config.yaml
activation: "swiglu"
norm_eps: 1e-05
rope_fraction: 1.0
attn_scale: 0.125
bias: "none"
tie_embeddings: false
parallel_block: false
init_std_up: 0.033
init_std_down: 0.00449
optimizer: "muon_variant"
lr_mult_o: 3.0
beta1: 0.95
decay_shape: "pow"
final_lr_fraction: 0.0
train_tokens: 303300000
MLP neurons of a small language model. Each row is named by its layer, matrix (down: output weights) and neuron, and shows model dimensions 32-127. Each number is 500 + 25 x the weight over its row's rms, rounded and kept within 0 to 999. Numbers have three digits each. A neuron's up and down rows have the sign that makes its largest values positive.
A block is one neuron, or neurons of one layer that tend to fire together. Before each block is what it responds to, as a language model described it from the Wikipedia text at the highest values.

Responds to: Section heading openers
L4.down295:473501484494498496473506491515444484480529522489490481514494518520510437485512511497538504490550497496477467497539490506481514489521476495478494463505449472476530503487527480489474484500483498518480489433482482523500460520515523515480485525507532533540500506529492477486490535455511505482

Responds to: Opening quotation marks
L5.down192:511469518478530504484467492498531451475461468471485491466480493455519487466507538534492495482488527485456517515512514550528515500473538496490507542488484511513498526505507485533510487476533527485501525470428495531494489506468472511511511481505532490468438487487454496489507480514503510491
L5.down278:502520461525528501517461490517510477467507489504524535511502455481513497537550527518506536495494501488496476516465454502520486560488541489519480506499484521466473507551491502504482504480515526491415481511507476505471489562542488500506491499470511499551543500510473534462524510505476480495
L5.down347:469535461508481504516462493499498510488522471497503485532426488510472507529522495492496509481538523495499488524475503475496435525513497466510489476541449517459535500485475502521496473486510492504492534508481542536486489455507464499516530525524525461465517498501492473503517467524474459531
L5.down364:485510525506498513473520448523527522470498491544492523497504499495533502497514484483490501502527553512489509485460494500506491513444402489520466510487494518539503473468501465500507510517496483538467493481493522537520521505527472541504511465499493524534495504472568497520501525532468527517
L5.down409:469493444521486504496461452492499518470533498524494507531508484462517522510506492510548521483520466502485516503514478519440470508474500504505516506495512480510499493521537507529506482541527532533497455525525460501458485481423484476509481490454497503505518495533490477478466504523500504542
L5.down438:472494511513519475444487510500445511517517493489474501482514481527502477502510523500518490516486557548466525455511532498525492498514503474527511520508498442498501494511478545553539511519474488471494511472468514494517539498515529443516484501488488505465491534537541477500512515495484479487
L5.down463:516513463450502509509487514503499483510486534512512515472506494518460490469481492459485534477489535482537467497477507468543516527494471497518514459553520487515494497517535532464488448521509541527473487497524516503498532458518501512467459529487533505511507518498503511535499448457496505550
L5.down493:513518477524503474508498504512488441469486518483505506483512501507489475508494504471514525479448488500528479516533484511478494480505472467452501473511531497476489504520478460534511530523489486490499503452463524548513510496502509434538459497520471470496475515484511557497529456487499526519

Responds to: Capitalized proper-noun openings
L4.down515:528492529479535518501469522505485496507443526500479493535527469450494501470481492529501506501521491487486488510530506485523459519481523554485473484469515509512482509485471500448577494484453489502472489495500526516528490514456456485494531524532485475442516515525544498541510470482507480507

Responds to: Foreign proper-name onsets
L6.down381:526492483504496508478456461530540512504535510519454512473499530526555543443483513492502495466449509525512492484479515516553488515481457466481494508492496511481519464485515559517478464489487465512521501473507517494511483495506519533485504525468441506495482490492536510486486497502543465532
L6.down402:510442490491465495508473475532461515504499475545484473483479499454469470444464483514552525447500504470500475509480501520521499509564524494485500483486534532529487483467489492523558513540516467498484490502488490540509506481556515498526525506543499525501530493468517490558539522491537484458
L6.down413:465478467517513529462540454534462491503514525496474477489497486475505535513541512464493492537467510488487509514437545477511514530442529517481495514513500500522472487497518501474529474517518544482499474532475479508479517481515510528550488526508494532479497512514509520470496526479486516501
L6.down421:522563492470456511451520525497513514509466456518534515479490567502475504503506516487483471452483520510506510522506510490491444463530498505520523510511512510499499498457449522508489501477512470474513533504497528476476523505475499506564546501503508487512501508492525471504522507496456464493
L6.down454:507501492475567492479476490472514462462484541486514491470532476450486527474535525501540483480457531482474516526468507462504494496492516494486491515535489483475463562462500490517549466457512514544517472488495515496497506479495522548485424469521486521518492499439479522477533477518524517463
L6.down458:492512503465465488512484481490514492543550501506498490467480549465515514535550503523564509479504517516494540526522498496508488495466539522518509492485485505581511506501485499487513474565475492540537506485491484459508511474511533512500531508513510549471496491518486475463496508503518503519
L6.down484:473509534485504491531470508503507504535505543468469507494506496491470520496517476471505464521507537501463485453511567496521492539480500518507459511503528516513477513515491485486491490482557513511485471508521514540536486476467514494529500528529444504492469485530529508510506482460458496514
L6.down499:507484520508501537485530494505488505513497522491500531483471487509502576498502491484510506528489482494470489514488440464498493481521543448493466506483524516515535514515541538488506486498511481517478481478493480524516565476493467478497493528504461457519537515457508475494468503511484474518

Responds to: Opening quote and bracket marks
L6.down0:489506469588496498492476467491467463455469475473487535480466482513512500481520516498528506519491479485483459432523496523486507507494496531498555515500477435523528504496539536513508502500528522519475520535482497452493528478495496517494492503484452503462511503506516468501517484459503539491
L6.down282:477501452521503524569512494500498510507523562508467493465535506495493508501496524487488516546518475479529500485516459497504496483529494465451502513479478510509519498484462539486517467478469492488521519518464451512506469532540557472463475461492516467507480538540467448494493540463522513485
L6.down299:525506528541492511527495489493523510481507478497505533478480504443550479488516457516491518504510494488500517512547488518513491501501467467505496504486487456537478473505501510510522492523498513478489470508522500516481538472514486502502475489475482503486515489481506507497508501504505471520
L6.down314:466501534512491534505474496486510577514491518471466526469495495499522530478533531511491455493493502476480493483501539509489539515493500472520507499490470483508509520438488499506498482491515500498473511536503481495525476466470516469481508513471525479437499484480545517449501498435506496518
L6.down335:486519445538491487492464486502540483481468535522509478483491504469519494500528523521520516533498485548524469447494442494539520490480475489524496515500465524507533519490491496493531527482514471502513504489504519582495463512509471496533503524549520477527468500478506512578532503518539501459
L6.down344:475491469481551491478466511479471552480449493475495532478514476522471496512518484489515562473524510505487462435489536500529450538525476493467440516472510512493546472482504537512505505470525522483472468500501456511529528492516482525497474483489487483444515508487497489489499508523493523513
L6.down349:518497487503499516482484504484511510457496491509514522512506516481502515511510505426520529466569494486500500507483507518485435493483500509500494508508493495471444487542529504506493488516508485496485525483500503564489493546488461492495529503481483465550429497467526485532489467522485511468
L6.down472:485508474540491449493471446524483513454493504493535506513504467473495496481539526501545516524494525513467489468486482500480554514505481501495505496479503518525543483499460489500469489498502504506488525522471519544490470545522498545472532534519543515524477479537530484523525507522514500515

Responds to: Place and date names
L6.down23:486477506521481529465526518487538501515501516463499457509502520478510511494450508506517491470517472543500480478483544510510502462546531489521479502514474517523509507522495468503534506496467525509488514500489507513490463515526487483504486515486511558524478504507502509442523493463481476523
L6.down145:519467503524484516468483510483476510520485557547506508480523482515507473544530499513505451452462515488516484507480491505470543499501473491505480523484515466499518540468480510458501485521534496460523508542499503497495524517520511518532482504485515529460533502539518515487486498508502487500
L6.down264:519533538510499492483503498540520501457533503511492517494485514500501541499472522481477502477519511502479466473508512487493495484505462491456463510514538499462508465517465511504510494509490541505444476506490524519537510476469493463439480520510503519543508493504498523481533485558520461526
L6.down345:498526542548509498466501548548489505494493448539508503500481471458466520525479497492484479504509533488510516533497507518499492523539468517512487480462503523472470513446525482532506444475486454502465549509456511499480519491496524489470479481506478488526477475503471485490488528457465470489
L6.down387:503515513522514488483521513497494488494490509498515495511451482475538497448499500528504456479492486526528479504509509464460457502509485524514499532449483510483534475463508516501466513468496499472479507491527485527518509565475535526524520533515476533499503492514478500505466502478475496483
L6.down389:480473477506438483486550518503500494475476456474486482499466484499492480527480521499501504498504499539515503479509533500533486466491498507522497508495448475499480471537496554505493509496506506452513508522494481481487472464487486426518480489507489488522497533493478499489477485481473521514
L6.down503:485484473503466495482525543487528536500496530534525496446488481497465511488489507525506522482497514491513482492520505446481525502488536526506550553505515507496492464494471492467518447540486501467509497475495482489498483523481522468542495499552537477529510497533531476469528466508471506511
L6.down566:493504518487500468513479513545519473437508469549502457488489534527510532526511485478495492465502489492560543508543528469527545530501498527520496484488482559500470492471515496530490500504508510466517498544496468499475408460541532516509488512498500520486504514481469478463502525488487475508

Responds to: Start of capitalized name
L5.down50:515494484493504518489521468460511464488542527512479486546499539481500456505558491504499498513470459501515490497464518538508535478532492514487554518527548505493463472480469523493513507489544515555501458525535480496514500433516544531504508509484486518503493474529505509474468508472506437519
L5.down61:497506505502525515534449477527485487468473507486535519542506534505470472501475512498496496492481508493488486503430547486525511444446511515504478485459507468519497490501497482494506477507509506436531499509554513505537543473501517507498533495524512511477487511508528519525512496502518515477
L5.down181:521444520479511476506507513502496492504487525467555493474465528492467492458529476517526496530508519519486515500485499502542478494525476516484500544518516497499458511525487496496531511512451518501531523520483502508486495545524468542513480479503536478496505519499465496518479493486515511498
L5.down306:503520496480498490454496511512498506506486502485477499463488520464450505511509438459498533481492507480499546476501485527544483489451507518454470461478559516474480534513504460491541509464512491473472481514523493464495514475458442476514521472463459523521460482532492443497486484463470501494
L5.down336:487537523513534540540467530492475481458500495518466454522530492379507514567537465505491520514526466513508490507506513478494457511488524508504490507497483516509500476521505495482516490512481515465495501494510528474486573510485513511499495521532471542486512521506513523533503489508473469486
L5.down366:508472507496511498477520461519504485500501476515539475510466502472526507559512535519482460504533508525464471469487485509522538501512516499499511482520488502469498523471460497520534522493512482536502494438497505472477510492460495506500497508539476509476552464489509513511529499541529513493
L5.down483:472523442450570522537511484494512502500512446509486513498501521521453467505483507506488540511484490520509533482508490500535495526498496482519465530483488503501482512495528499534543505501475509493509509509494525506501511520460501518521466518548487459463493496485496543471525489501498528487
L5.down488:491498517502492504533492482513486465524450510491488481529494480475485436505499539482534523502532513509493483492492466507476486481506494518470457499489492488490480476517532494511545501506483504499532478529498491493473550501516543543520521486532485440504483464547524505517519466480508507509

Responds to: Place and date names
L5.down104:523503474495481506526515505507531498496483511502555499460548507518484516479463511514502445454523534500510523472475503502541457533518468526491491513454508462484532494468472480506507458471472471493487489504505469472501533484471524474482533483518481474536486476492454513526489486476531475467
L5.down184:434510522536495536505510475509523533464461487480503513465511501543499507469538489496486534484479524467547481535470505481544488504518518521499492516513508474475508522461519493468520476515520532477548503533521468501530519477494495492535497509489555473464513476498546464510491515496459490525
L5.down325:473538508505552474533510493492510488517508469544493497486500481482473512514484478495492481477498539499521509503504439527453495522476534489439526510503478513545513484506492506503503535495507524481484523473486542510452534529467536564514486519495514461485471507541500469480502472507463486497
L5.down326:511505521497547475514519520494459504507538521493536476462556486513511498464514495519523496491560509472516494471483487460468478514499534501518526527518488475490476484505520447468527456455463495510514521488487528479461494465482529514516525489512469469469446490521496494518489530513536481497
L5.down337:541501507489468502505499543533531486493484491484492515494479444493479513487493521519564480505482489495518522518513469479485484437528526495504482478502486488481494517504476453523540508544471499472469542494508532500511481548456483515491531539534531513499508494453523486485499476480482518550
L5.down339:509535535506530496524522533462491532509471486495486499483499487520498505513531509450449468486498540553536459465496530499483530479489470484540492495510578485479489526493482491474499497445484510508485511521516499522484509529477520495511479521498490489475493483506520500503447539508508456496
L5.down361:478530495505513540503553458500461530499479507479494500467450493531473472508508492515512493462535482515500471477503458493470510514506528471496494519478467478484581536518522498497480455478513498516488517453512461473504517468453455487523456508510516483487498531491505515503532483477505480505
L5.down372:506534526522471497477489518532521481475489526508530510560458480549479506496491466521485509493508519492516498492545476461490490514552504510543495534487510474496543487508497491505513531514527481527482489472496478482483481483481492474487494508482477480495530478512480480517508491520524481534

Responds to: Month names in dates
L4.down440:478485484493461508497546511511542535533515502497507513527537501473503521527485495435461514480506520533556471524487557517517466513514470553520467520530435471536545491509513505537488467498537494463550460522513491502534537484503500496519506492493488453522508489481548550530430500549513526501